MLP neurons of a small language model. Each row is named by its layer, matrix (gate and up: input weights; down: output weights) and neuron, and shows model dimensions 16-143. Each number is 200 + 40 x the weight over its row's rms, rounded and kept within 0 to 999. A neuron's up and down rows have the sign that makes its largest values positive.
After each neuron's rows, "fires in" lists the words (lower case) most often at its 100 highest values on Wikipedia text that the model never trained on.

L2.gate574,145,141,230,214,180,252,198,256,242,169,179,147,223,161,259,194,87,224,222,143,220,157,137,251,267,207,186,191,164,161,169,106,236,209,283,148,171,209,197,227,231,121,138,224,225,169,170,212,142,233,184,208,137,198,202,182,201,219,92,172,219,266,263,200,213,301,216,215,227,168,202,209,275,200,200,194,196,223,108,171,210,283,214,159,180,155,196,230,213,154,213,216,223,201,140,237,232,171,220,246,206,180,207,244,215,133,214,217,141,175,179,179,213,306,175,241,156,212,185,151,214,196,252,202,229,229,190,186
L2.up574,193,139,128,211,229,147,161,182,180,183,268,154,155,95,184,209,257,181,171,282,216,198,210,191,273,213,215,200,241,257,195,203,188,175,229,141,246,208,201,155,252,251,239,264,193,180,164,162,174,197,177,236,226,184,210,166,225,212,190,161,198,251,165,261,204,192,250,221,269,233,184,249,255,135,131,216,206,176,199,173,175,174,238,202,249,222,201,241,164,207,225,233,150,163,159,247,237,157,161,162,172,182,230,229,212,125,230,188,248,209,275,147,76,156,174,200,274,207,190,193,120,243,175,171,263,178,252,180
L2.down574,205,137,203,136,137,220,189,74,196,198,147,156,149,106,216,187,204,188,218,223,272,161,264,280,181,213,193,199,208,175,194,149,149,228,194,168,211,183,132,197,220,266,206,173,242,208,118,148,210,168,215,233,267,217,188,202,153,205,144,223,166,224,203,176,179,193,219,137,202,199,183,182,314,173,222,235,191,141,202,240,179,190,188,137,199,122,219,283,169,197,241,271,193,195,171,266,195,167,204,177,168,177,134,205,255,176,213,247,112,153,270,201,245,168,229,235,152,111,224,216,191,198,206,158,196,198,243,223
fires in: "formed", "it", "taken", "take", "developed"

L6.gate534,238,199,174,233,227,289,173,144,123,176,251,198,100,206,178,190,219,269,94,239,191,197,147,282,220,220,209,204,201,230,206,288,165,214,129,201,212,176,128,125,233,172,261,242,189,151,255,171,242,162,231,220,169,267,197,196,208,121,248,113,216,227,219,239,189,196,206,212,204,198,210,215,219,172,191,329,191,243,176,185,193,247,219,201,142,190,248,267,213,197,270,151,157,219,201,221,198,168,180,219,158,194,233,253,199,207,209,186,260,178,263,217,184,180,183,149,181,195,171,200,226,172,205,218,174,235,175,220
L6.up534,185,201,198,184,158,212,177,215,194,207,241,153,193,147,182,242,229,119,193,217,272,168,270,252,237,219,206,175,183,175,170,170,176,191,179,232,179,193,222,101,189,147,186,156,165,190,258,227,228,205,117,221,225,207,252,196,223,178,185,140,185,144,118,212,201,191,224,258,199,296,191,167,174,276,277,234,114,200,204,198,181,148,236,194,222,126,171,249,143,209,233,144,218,233,181,181,181,187,190,218,179,226,222,163,141,188,169,223,239,244,244,194,145,263,207,139,170,223,232,179,281,131,248,143,254,229,247,221
L6.down534,220,205,145,211,190,215,241,261,183,191,274,194,262,147,180,228,202,158,185,253,210,128,213,204,174,243,222,115,220,171,188,168,165,222,199,175,148,205,239,244,222,156,174,249,204,218,211,137,163,215,122,257,178,199,231,201,193,222,251,241,179,166,147,142,207,218,257,195,197,230,171,209,202,219,245,261,114,263,224,255,279,206,178,172,204,190,246,181,213,187,233,111,234,262,259,303,169,246,207,296,262,221,217,193,182,157,237,215,202,226,175,231,183,235,142,209,142,220,226,237,258,172,151,186,208,228,289,176
fires in: "his", "married", "younger", "old", "wife", "young"

L6.gate32,115,130,184,220,254,212,214,205,300,258,149,247,204,264,254,187,166,171,171,162,226,196,185,211,201,246,177,237,166,220,288,188,241,196,227,229,210,171,191,168,259,105,190,235,172,198,201,218,166,185,160,227,206,168,238,200,233,236,183,165,262,166,157,219,184,208,154,186,231,189,170,233,280,230,167,245,241,195,158,165,171,241,279,199,195,187,216,212,152,210,219,196,237,227,218,203,157,212,269,191,217,265,130,219,152,158,221,263,211,294,265,193,189,214,194,166,158,175,201,184,235,206,120,210,233,133,201,253
L6.up32,256,150,162,242,156,266,186,212,159,164,208,248,185,209,210,215,187,239,212,196,198,187,210,198,233,242,194,106,280,227,212,181,182,162,236,177,215,210,268,235,268,283,185,204,218,214,329,239,196,184,174,219,225,217,141,255,155,231,202,217,144,184,176,221,201,217,147,126,241,206,177,142,243,119,210,231,213,186,255,119,271,226,183,231,186,241,207,172,157,165,233,219,252,167,253,146,180,255,268,241,207,213,199,165,184,220,207,220,156,276,254,187,183,230,234,203,299,190,196,242,195,173,143,170,220,203,245,220
L6.down32,242,290,212,183,207,210,222,139,213,167,198,185,173,160,98,214,168,228,241,225,242,187,223,150,81,226,167,186,172,221,173,228,144,200,123,178,184,219,119,186,205,244,188,222,199,162,156,212,226,123,207,198,201,216,177,199,141,257,179,266,161,266,78,205,165,191,279,186,194,225,234,180,171,167,193,167,214,182,197,294,195,174,148,181,236,209,196,219,194,206,217,259,191,216,182,184,213,213,110,188,161,179,297,107,254,273,188,219,236,178,140,186,145,178,228,201,254,190,217,220,208,214,230,173,202,263,213,186
fires in: "that", "it", "not"

L6.gate350,220,131,233,204,218,54,159,207,145,258,222,206,209,160,206,231,210,231,116,178,199,184,200,173,197,150,175,98,95,187,213,181,241,182,209,181,206,160,120,113,182,179,165,223,214,231,195,198,192,267,249,176,220,194,211,249,203,128,214,143,207,259,223,282,137,255,168,222,275,231,182,134,229,211,228,154,280,248,152,186,253,232,211,168,195,190,135,183,254,199,264,229,147,212,180,197,178,220,219,188,177,188,245,129,221,217,215,200,183,240,154,194,220,185,222,209,219,229,267,213,180,197,244,214,178,134,138,220
L6.up350,281,174,255,290,186,280,178,160,214,270,224,197,178,142,227,187,176,176,207,181,159,161,205,204,260,212,181,177,181,208,201,117,172,245,210,207,212,247,190,154,199,174,236,161,240,211,219,180,128,216,174,170,191,266,154,207,187,259,183,156,198,218,161,177,147,230,218,134,234,192,198,168,241,109,207,191,209,215,239,153,231,139,218,255,171,175,151,208,242,105,160,220,135,176,181,190,184,132,178,231,275,167,211,164,199,227,202,177,215,206,180,197,190,282,283,189,244,250,155,158,183,184,167,255,169,246,157,220
L6.down350,238,267,244,202,140,166,212,205,190,273,208,274,239,250,228,158,196,185,186,172,187,169,230,168,228,165,146,136,234,165,245,273,169,202,219,221,249,220,185,195,266,151,214,146,168,287,242,155,190,208,133,239,241,252,239,166,116,188,258,180,191,222,154,200,212,197,141,183,205,144,192,187,218,241,261,154,246,248,190,175,268,233,170,170,145,188,212,209,181,192,158,183,209,187,167,186,211,238,228,190,233,130,146,146,172,119,135,262,246,189,194,174,219,268,268,193,236,158,232,206,218,214,171,239,244,232,198,230
fires in: "about", "than", "approximately", "to", "of", "over"

L2.gate526,180,144,242,152,228,190,229,204,135,280,178,174,186,92,205,218,213,169,190,127,219,190,226,208,203,206,176,175,213,209,152,191,139,245,139,194,196,189,168,142,142,244,217,204,200,216,172,191,231,241,206,210,216,288,203,248,132,222,225,182,223,187,156,215,188,207,179,180,306,220,250,204,156,224,180,243,188,217,224,153,244,176,153,225,203,186,190,167,217,159,294,168,199,183,146,244,161,145,278,149,204,221,223,195,150,100,208,198,209,182,253,182,209,239,226,179,204,122,176,174,120,225,194,175,277,164,190,179
L2.up526,230,211,185,214,168,215,248,245,166,200,213,222,158,309,81,101,216,181,205,156,205,212,236,173,206,181,252,252,211,161,230,177,183,178,231,230,232,199,200,253,203,256,199,141,143,201,260,205,191,168,134,185,178,256,172,201,200,143,206,221,236,210,195,237,121,256,239,201,210,144,158,207,184,145,233,258,231,210,190,209,251,228,200,162,201,167,253,160,238,173,220,212,167,263,218,189,302,173,147,219,177,192,209,273,210,214,263,263,219,170,199,266,197,165,152,219,206,242,151,199,254,205,149,221,254,239,235,232
L2.down526,226,253,95,228,187,225,210,178,237,192,208,230,147,163,221,202,155,215,194,165,183,238,159,111,215,203,112,144,199,205,236,160,297,221,143,227,241,77,298,301,204,186,211,167,175,185,279,215,128,198,219,174,173,247,294,197,179,139,207,147,274,179,236,222,166,213,204,194,139,211,216,213,221,192,275,195,160,200,178,257,280,181,207,229,235,251,202,228,231,164,210,226,189,231,175,155,250,202,190,166,171,223,214,170,141,175,204,147,188,224,216,196,202,225,184,155,231,246,177,184,266,214,185,247,224,181,138,268
fires in: "over", "about", "around", "those", "woman"

L2.gate473,270,234,181,176,181,205,183,279,189,179,187,132,162,267,129,207,235,240,139,210,239,95,226,156,261,173,181,176,136,241,171,229,220,212,212,235,245,204,166,265,212,187,222,203,214,235,142,80,199,213,197,192,225,198,190,247,201,133,183,219,218,107,216,176,143,192,166,139,241,205,130,162,182,197,164,175,228,188,192,146,252,194,179,155,215,204,231,216,191,136,246,176,156,233,204,205,197,137,241,210,202,187,200,168,216,226,178,139,195,236,223,197,141,194,238,123,255,237,184,194,120,273,144,150,167,157,207,302
L2.up473,232,202,188,238,190,249,176,152,135,173,246,202,237,172,178,199,258,243,270,248,227,225,224,209,118,185,120,179,195,195,229,167,173,171,219,219,226,230,190,182,262,195,220,244,150,183,202,234,200,198,140,231,173,207,151,124,240,186,190,274,223,186,213,185,143,181,168,165,149,229,105,117,182,144,171,209,218,167,179,244,227,264,203,167,241,253,242,200,224,172,245,223,230,215,205,250,211,169,241,184,192,193,194,171,130,245,124,205,152,142,214,162,186,241,160,198,182,128,208,218,143,218,174,206,272,269,223,217
L2.down473,222,274,200,189,228,186,149,136,256,196,128,202,137,234,118,166,131,197,244,214,244,171,204,193,158,200,145,223,141,154,186,191,192,209,198,187,159,151,274,146,296,203,140,246,229,191,228,229,158,162,229,224,202,162,213,172,213,139,206,204,264,213,173,156,176,161,194,189,121,171,182,216,226,208,212,163,201,269,223,264,210,179,186,157,224,120,249,164,255,204,251,196,210,169,186,221,295,251,166,262,161,213,188,222,141,200,156,259,253,168,207,126,195,229,140,188,154,224,214,188,222,186,240,169,214,248,182,140
fires in: "century", "medium", "science", "seychelles", "highest", "anthony"

L6.gate457,114,182,224,175,177,229,184,177,215,148,239,143,161,167,142,170,110,204,159,251,163,199,185,243,232,199,213,164,181,255,96,185,217,104,217,214,225,158,210,173,204,218,146,163,206,249,180,130,170,231,236,147,177,222,232,206,246,187,201,204,176,54,190,218,254,196,243,249,243,186,182,208,220,156,160,168,153,181,148,276,219,204,241,146,195,59,223,201,204,228,190,186,189,273,232,270,225,167,223,247,250,264,187,222,176,78,179,196,164,195,193,220,210,212,165,202,140,264,228,208,217,212,201,231,214,211,250,194
L6.up457,163,209,211,166,233,205,148,126,252,211,209,176,237,150,201,176,193,186,180,177,152,197,205,261,199,190,176,177,152,225,196,196,196,217,197,210,213,145,170,177,125,129,141,193,154,261,232,242,194,194,174,140,161,200,188,185,219,167,188,224,84,253,200,158,187,115,190,141,184,231,126,224,230,146,293,221,194,237,147,199,220,177,179,112,115,151,200,256,191,182,158,233,284,227,246,220,91,158,202,281,230,231,214,261,160,277,188,207,224,151,199,230,216,175,176,216,138,155,219,206,264,197,165,188,141,218,228,232
L6.down457,232,212,242,176,211,170,205,178,186,229,150,206,120,200,233,207,236,165,188,205,114,149,214,117,154,251,165,187,189,238,233,236,155,120,259,218,215,149,122,227,201,207,172,216,203,264,218,171,205,228,207,237,198,221,209,244,166,214,195,145,218,205,142,160,180,199,148,241,194,168,240,163,206,273,282,213,211,159,211,215,223,135,223,202,118,191,180,178,242,159,170,276,160,88,204,193,219,174,237,116,237,252,161,231,160,136,205,194,268,178,148,195,202,238,206,196,199,236,213,221,205,202,243,257,149,187,208,202
fires in: "was", "he", "his", "were", "sister", "her"

L2.gate444,241,215,233,220,196,153,183,206,178,140,275,215,236,130,183,258,243,209,187,252,210,180,197,222,229,336,177,158,190,204,164,194,239,200,198,227,223,219,169,206,229,187,347,176,161,175,241,220,158,196,239,191,196,236,265,198,256,203,186,256,219,316,255,241,133,199,240,165,166,202,236,159,212,142,191,221,259,211,158,224,213,226,263,237,198,174,119,146,155,225,149,172,202,215,191,157,259,297,158,289,177,210,147,167,195,169,199,177,215,192,143,241,215,185,207,211,240,212,170,191,272,230,206,197,208,125,158,227
L2.up444,139,224,176,151,220,154,248,206,168,178,201,186,175,213,231,221,203,241,165,205,146,182,171,172,219,143,148,131,241,159,207,209,160,178,250,168,229,208,150,227,236,218,192,206,236,274,254,220,246,163,151,239,207,111,210,267,167,250,185,175,218,181,176,198,252,226,189,161,181,168,90,188,173,224,114,258,174,207,218,165,182,277,209,172,203,215,204,201,195,207,140,207,251,200,176,211,151,161,199,192,206,228,188,236,168,163,150,226,174,236,176,133,176,118,183,121,208,234,202,181,199,140,108,221,199,186,317,240
L2.down444,243,169,205,182,173,225,166,258,173,160,226,220,162,199,136,224,202,282,188,226,169,154,190,254,225,133,178,169,202,196,198,138,249,244,224,177,198,128,181,206,191,128,266,205,229,236,199,236,207,109,195,214,224,164,203,132,203,159,204,234,284,207,221,240,280,191,182,226,167,224,217,247,275,150,228,231,150,166,167,235,207,270,204,230,183,228,206,186,234,227,186,177,214,196,254,194,199,225,167,211,192,109,301,216,175,231,136,146,185,183,158,215,182,312,217,210,266,181,230,211,252,208,238,114,175,187,206,200
fires in: "of", "maintained", "neighboring", "commercial"

L2.gate117,165,175,358,238,231,189,154,212,236,130,260,181,172,154,175,231,200,213,214,201,127,222,222,228,249,268,225,199,187,219,247,245,212,192,168,225,286,201,164,237,157,203,254,172,113,252,190,137,216,211,172,210,223,210,178,215,206,202,230,181,155,146,209,174,236,133,210,249,227,165,171,225,142,182,182,212,242,128,161,156,189,149,153,241,203,178,198,264,124,234,195,192,189,152,139,225,186,214,210,205,106,191,197,248,222,204,202,183,234,227,151,200,205,219,253,193,159,194,214,210,238,236,287,204,177,255,174,175
L2.up117,232,221,240,196,190,175,223,221,198,223,146,265,210,132,226,123,207,271,197,212,215,135,249,174,192,199,224,196,202,183,250,318,189,217,204,243,212,225,195,289,198,117,248,254,184,236,213,164,148,175,233,186,219,302,195,211,143,209,215,184,212,179,238,155,201,184,173,193,209,199,239,201,190,228,196,175,162,204,139,206,146,175,138,229,171,226,272,218,227,202,120,165,233,183,239,155,186,218,271,129,185,238,157,118,151,165,162,137,162,204,209,215,229,227,152,167,194,228,200,170,337,216,244,238,175,132,232,211
L2.down117,210,242,196,175,244,208,169,193,174,254,197,178,274,134,179,219,202,193,186,195,214,99,221,221,238,104,234,89,155,254,251,188,189,281,271,188,201,203,238,258,148,113,230,125,207,260,192,190,156,125,197,187,196,186,230,194,259,131,234,166,211,171,201,201,173,254,243,263,174,151,264,106,216,218,283,146,150,173,200,209,221,182,172,157,219,171,170,197,97,128,202,198,200,172,131,193,209,137,254,209,194,202,192,215,188,174,148,193,198,185,215,221,178,208,147,194,225,163,202,220,216,219,187,210,254,209,174,118
fires in: "his", "their", "her"

L6.gate380,222,111,157,205,212,183,188,285,243,236,252,145,243,232,295,245,171,193,255,176,230,268,222,196,257,231,217,137,121,286,150,168,253,159,210,197,285,227,234,225,214,173,270,195,259,212,183,181,216,200,226,166,224,175,194,244,178,199,149,183,186,235,217,255,167,237,201,183,219,100,217,211,205,192,193,161,201,204,253,147,240,266,189,193,238,233,192,167,204,170,266,176,149,272,202,167,232,253,171,221,155,189,161,146,186,211,226,198,167,226,183,232,139,182,187,187,206,256,189,142,143,126,240,139,222,187,162,189
L6.up380,277,287,204,298,201,172,226,220,163,265,195,146,192,203,291,200,157,231,242,172,205,242,185,239,236,83,201,248,188,268,163,197,160,238,187,174,111,179,228,215,152,173,298,166,156,163,188,204,236,192,293,266,217,173,182,163,224,227,217,222,164,206,202,195,99,181,111,196,160,200,202,199,184,180,185,194,257,197,219,211,201,254,167,192,186,193,224,211,214,145,208,218,149,197,195,180,239,172,205,184,146,233,201,88,209,221,217,213,239,234,215,241,135,182,221,242,258,297,177,264,238,218,212,185,202,246,180,191
L6.down380,177,82,151,214,180,155,164,199,227,227,199,214,126,139,180,180,225,202,186,235,119,182,195,146,244,246,244,181,173,155,197,185,172,158,147,185,239,151,233,229,224,222,172,189,202,162,283,295,142,215,185,202,239,173,182,205,158,195,231,127,230,112,223,156,195,187,220,199,210,185,224,170,168,188,208,241,190,128,98,199,214,233,198,231,128,190,212,167,236,175,194,153,162,201,213,145,209,196,256,192,290,146,179,230,181,205,263,186,209,148,185,155,236,179,192,157,229,146,181,260,169,158,171,295,179,201,260,235
fires in: "on", "onto", "the", "from"

L2.gate364,243,169,198,213,180,248,194,167,231,187,152,132,206,149,161,272,265,157,201,230,250,193,171,186,196,201,167,175,216,176,205,181,276,153,184,175,234,155,178,218,196,234,254,211,256,210,141,238,151,198,168,185,142,175,206,219,148,193,183,218,215,145,234,203,235,213,180,262,209,195,194,238,228,216,241,226,194,223,168,154,142,219,153,192,220,205,241,208,168,160,271,196,309,205,147,232,208,233,192,237,290,127,176,129,278,254,113,222,199,216,208,271,257,201,235,170,114,231,249,199,173,239,307,169,219,218,177,205
L2.up364,178,252,218,197,183,218,195,198,163,183,248,154,288,162,155,225,175,241,198,200,212,232,178,253,188,175,155,281,167,167,162,113,239,201,194,203,182,197,210,221,230,200,223,170,222,251,190,223,154,224,222,176,175,171,238,278,271,142,188,166,205,280,197,219,224,191,214,230,190,248,228,280,220,216,178,200,177,208,178,174,114,185,170,170,221,193,168,262,253,273,266,237,226,176,154,185,257,184,177,229,193,187,203,191,222,9,143,194,222,305,242,208,229,249,142,147,169,211,238,248,241,192,175,154,213,227,198,243
L2.down364,192,132,157,171,184,185,208,173,170,196,212,196,208,173,186,142,166,98,140,206,206,205,253,148,195,206,176,195,196,205,147,226,235,222,216,255,265,168,224,193,199,193,145,258,96,197,164,211,150,214,155,276,256,234,201,197,157,215,242,250,185,241,199,205,267,145,240,120,213,197,238,280,215,248,277,196,131,124,205,201,209,213,200,256,160,183,141,172,184,156,192,207,210,176,157,198,156,194,254,135,160,191,182,157,193,138,214,206,211,211,233,179,136,240,213,183,199,194,166,124,234,252,152,102,223,311,214,194
fires in: "their", "his", "her", "enough", "include"

L6.gate259,139,213,229,244,207,198,246,207,217,157,233,156,149,204,273,199,175,166,198,185,183,183,253,208,166,209,273,252,199,212,197,209,208,242,199,198,236,233,201,264,193,144,153,193,292,191,199,169,190,139,174,123,194,100,165,234,236,210,167,200,229,148,225,158,185,195,137,174,195,213,167,157,164,212,236,194,245,228,236,185,196,231,169,166,196,254,173,164,155,156,205,195,236,259,192,207,192,127,301,225,189,234,275,250,224,219,225,147,180,235,137,243,271,213,193,199,124,172,191,168,170,230,303,68,99,195,156,178
L6.up259,197,205,198,206,240,238,125,186,196,244,149,217,114,191,200,203,191,207,93,184,193,258,211,280,199,233,210,221,194,162,220,236,226,207,204,194,204,208,239,182,166,222,178,173,305,224,181,180,192,203,279,224,196,221,250,163,226,173,232,247,192,229,205,184,217,259,270,227,241,267,238,206,211,175,190,228,95,195,201,238,129,204,280,213,211,225,220,167,217,251,220,136,175,172,189,233,150,242,190,242,190,251,234,247,124,243,169,188,166,225,294,270,182,244,205,203,212,225,234,228,206,195,194,230,139,198,164,247
L6.down259,215,168,279,190,172,229,256,138,135,183,138,230,219,166,177,176,210,163,238,187,223,197,182,150,166,218,215,203,227,225,172,249,205,221,207,208,145,229,241,241,182,254,140,154,197,209,153,224,207,167,114,157,132,151,175,146,171,205,186,194,151,255,220,224,181,135,184,190,189,177,225,172,126,153,222,175,228,194,108,227,229,251,141,259,157,122,174,173,202,191,225,140,240,235,126,114,104,174,212,152,193,245,189,268,207,226,148,159,206,189,217,278,204,151,222,233,277,217,213,151,156,190,143,217,177,123,250,144
fires in: "the", "their", "s", "his"

L6.gate206,210,215,155,173,131,186,157,203,187,216,237,190,157,211,189,235,222,187,226,175,221,136,242,222,210,201,191,208,204,169,150,195,179,155,216,223,188,146,163,215,191,142,183,243,247,290,252,311,113,216,187,271,240,163,178,249,100,142,172,206,178,253,229,179,176,231,199,201,241,207,212,187,225,221,263,308,162,225,184,175,209,152,186,209,204,192,154,119,142,264,116,163,154,163,169,235,227,195,244,157,239,192,254,199,195,157,161,208,168,225,155,180,177,118,226,195,201,232,195,171,242,280,210,182,176,181,240,227
L6.up206,229,188,174,197,214,206,133,239,213,184,150,266,232,222,215,272,178,199,168,166,200,109,209,165,141,189,204,223,116,132,115,195,198,219,175,219,125,290,179,187,228,103,221,248,149,181,203,206,140,228,184,244,210,194,203,137,187,190,184,209,201,257,211,209,222,260,266,161,215,202,238,192,223,178,208,259,197,173,130,206,173,178,255,182,172,182,254,212,207,163,176,235,218,284,232,167,173,187,299,201,182,225,156,296,172,171,210,145,251,225,184,244,218,162,205,162,171,152,134,241,251,193,154,185,227,115,194,243
L6.down206,172,196,221,166,251,260,206,142,216,100,221,166,215,180,240,284,180,177,214,233,185,175,237,234,148,251,249,211,248,200,145,242,200,269,207,241,232,238,161,230,217,127,180,224,193,210,172,224,208,273,198,227,268,153,135,234,188,156,173,221,207,199,162,136,225,181,257,145,220,184,136,243,208,186,257,111,250,211,151,215,206,306,165,153,173,202,256,159,173,201,205,155,235,177,170,195,172,147,166,202,150,258,225,220,188,128,197,226,207,184,182,225,199,227,180,175,283,177,261,207,213,225,239,192,198,197,167,183
fires in: "the", "an"

L2.gate5,201,191,190,211,183,168,159,200,281,229,226,158,229,217,186,123,144,217,89,215,192,165,256,155,224,260,247,150,190,123,234,278,185,252,231,184,234,230,181,168,219,217,208,251,171,233,189,248,150,143,171,193,218,159,207,268,289,153,218,216,164,201,214,168,202,141,170,206,250,146,220,199,185,230,241,233,217,166,251,134,256,219,175,272,187,184,219,200,151,187,181,160,211,235,268,110,143,218,220,225,133,211,182,244,181,297,165,280,208,179,189,226,208,250,197,200,158,190,133,207,238,146,181,194,170,184,197,171
L2.up5,260,177,159,236,182,196,212,214,202,187,148,217,211,221,190,201,180,192,230,136,220,205,191,172,176,229,233,153,250,62,169,230,151,269,222,163,214,257,149,135,271,162,215,152,123,143,196,255,171,178,131,162,200,190,146,177,205,135,202,247,185,170,232,147,173,262,192,150,236,164,217,248,202,108,182,221,235,192,182,255,187,192,218,234,184,329,184,182,202,181,173,199,192,215,168,197,251,155,178,217,123,203,186,144,171,228,186,191,235,178,176,149,185,176,215,246,129,230,148,231,128,161,178,297,247,218,204,254
L2.down5,205,251,176,263,188,204,213,207,185,171,200,175,181,244,240,174,124,155,275,136,259,213,143,134,206,214,150,116,163,176,207,274,201,186,225,221,224,178,173,131,227,182,246,160,211,259,123,284,183,191,200,195,166,255,166,143,208,187,173,214,268,143,153,182,281,212,106,190,164,185,165,216,234,123,272,277,190,162,189,201,151,284,211,233,197,210,177,207,197,261,221,230,195,164,250,197,238,206,131,197,139,176,211,201,218,241,255,233,271,144,176,249,212,186,152,253,173,163,215,138,175,213,195,187,208,198,218,174
fires in: "of", "benjamin"

L6.gate224,157,214,174,225,204,275,176,231,252,122,209,151,205,168,212,199,193,220,250,232,219,177,213,183,184,260,271,173,166,247,291,204,207,190,197,169,189,234,218,205,193,178,199,245,198,248,215,176,218,240,209,206,129,251,197,161,226,113,211,236,131,214,271,233,217,200,228,213,159,230,169,223,194,130,87,132,137,126,189,204,229,239,117,154,162,148,188,229,180,181,157,187,174,184,268,119,199,276,209,284,172,100,195,191,250,192,110,162,182,167,196,206,199,239,207,191,201,210,185,174,199,216,231,228,143,198,261,231
L6.up224,202,209,183,163,221,256,198,198,269,197,214,240,225,265,247,252,209,247,209,283,190,141,198,258,136,176,205,121,210,255,187,102,248,200,202,213,235,161,195,217,185,149,196,192,210,216,157,148,140,215,149,289,193,184,236,215,169,247,234,206,172,253,241,258,186,266,230,195,190,126,290,200,179,205,178,170,139,158,211,215,237,196,187,164,245,221,221,257,149,198,202,132,267,186,172,190,167,193,227,212,159,198,114,131,180,155,189,198,199,185,160,231,139,189,154,183,153,224,99,304,163,169,165,237,126,211,184,222
L6.down224,156,317,141,190,169,147,112,229,164,147,226,206,177,196,139,160,228,225,200,221,210,232,164,214,193,189,167,212,233,244,222,232,195,243,158,202,191,283,202,138,217,181,236,144,180,201,216,210,251,230,160,152,129,199,192,224,191,200,204,176,207,239,170,259,220,242,194,221,141,219,190,135,201,183,199,251,265,201,292,173,89,195,225,73,139,217,161,136,208,185,134,257,204,170,179,225,143,178,157,236,214,208,180,226,201,191,207,217,144,201,164,265,156,248,199,193,195,235,199,214,222,213,150,220,244,267,221,240
fires in: "her", "s", "his", "air", "control"

L6.gate357,191,181,215,173,117,180,148,196,201,252,182,155,165,207,217,213,148,195,154,193,201,230,217,229,147,194,178,228,169,241,245,264,169,210,212,135,214,138,211,207,193,131,222,248,239,181,173,148,166,111,306,210,284,209,194,177,163,224,214,229,194,148,120,208,129,279,201,182,152,158,200,215,219,173,175,278,257,182,245,189,225,236,208,245,200,213,215,100,125,210,217,121,207,229,197,267,264,187,156,296,162,242,257,205,246,206,173,131,161,201,245,209,217,203,254,178,165,199,253,170,135,163,189,221,150,134,208,159
L6.up357,223,175,164,181,209,240,197,210,174,196,250,165,145,152,176,132,160,88,218,224,232,197,256,202,255,189,252,202,201,210,150,186,158,217,200,190,170,236,140,292,220,244,167,208,141,165,206,201,233,126,213,124,175,261,300,229,271,215,209,232,99,213,127,177,276,186,175,200,174,194,181,211,183,248,187,146,200,210,259,239,233,218,216,219,219,184,162,199,277,261,227,263,239,221,170,243,186,226,243,204,106,253,226,187,210,235,82,197,170,191,230,153,234,195,191,218,159,205,263,289,246,128,189,214,141,125,181,248
L6.down357,255,194,243,243,240,197,158,217,189,196,159,214,242,164,146,205,138,186,166,331,198,191,193,256,216,140,194,170,179,204,268,165,160,190,158,187,144,217,179,180,179,269,242,200,205,96,172,206,190,224,132,267,178,191,171,191,176,186,202,212,216,177,144,194,231,163,217,193,219,192,119,194,107,236,233,250,188,294,171,264,218,193,177,222,182,287,141,220,190,186,169,174,225,178,215,173,237,255,109,172,183,273,197,194,169,236,236,219,231,161,220,227,154,224,177,269,260,153,247,244,173,220,256,250,172,165,252,162
fires in: "at", "the", "attended", "from"

L6.gate400,153,231,205,208,116,238,219,213,139,199,206,171,172,219,89,211,157,284,168,187,174,227,165,188,221,173,188,235,176,255,275,221,168,204,128,196,250,228,214,144,205,243,168,205,280,180,206,217,181,257,210,189,186,201,201,178,179,153,228,209,214,182,237,161,142,162,200,126,233,123,186,247,257,242,249,246,245,193,171,159,253,188,148,263,204,221,177,164,179,169,239,203,246,149,169,149,235,188,150,168,223,211,179,133,71,154,264,257,197,175,194,207,230,203,239,223,204,221,137,222,124,173,247,193,228,147,156,228
L6.up400,231,200,209,231,259,198,150,159,233,199,169,170,160,234,174,285,118,192,253,234,258,163,268,252,246,233,167,269,161,222,208,191,226,158,228,223,174,203,270,157,173,158,189,238,172,179,150,229,230,155,191,265,185,255,244,213,216,220,195,206,217,191,150,234,249,218,275,262,194,173,154,153,194,200,219,194,146,205,140,107,181,176,174,193,222,196,247,187,177,158,142,246,179,275,228,126,228,248,217,242,168,311,217,249,260,180,231,221,242,228,198,270,246,135,184,203,223,247,193,137,223,220,186,256,219,196,203,193
L6.down400,219,203,204,233,213,193,258,190,155,111,193,198,178,239,120,201,146,263,266,216,184,225,226,169,214,256,211,237,142,181,186,195,135,214,185,214,213,228,203,194,219,142,170,228,204,146,210,223,199,208,182,210,277,210,159,307,210,182,224,166,182,146,167,218,138,187,273,256,232,123,195,222,214,238,249,160,191,219,107,175,186,230,141,209,174,209,201,193,154,191,180,156,263,188,253,230,194,169,165,243,72,211,270,231,133,217,191,229,222,227,197,129,184,203,168,260,218,183,300,226,139,199,164,200,248,263,135,220
fires in: "the", "a", "there", "as", "an"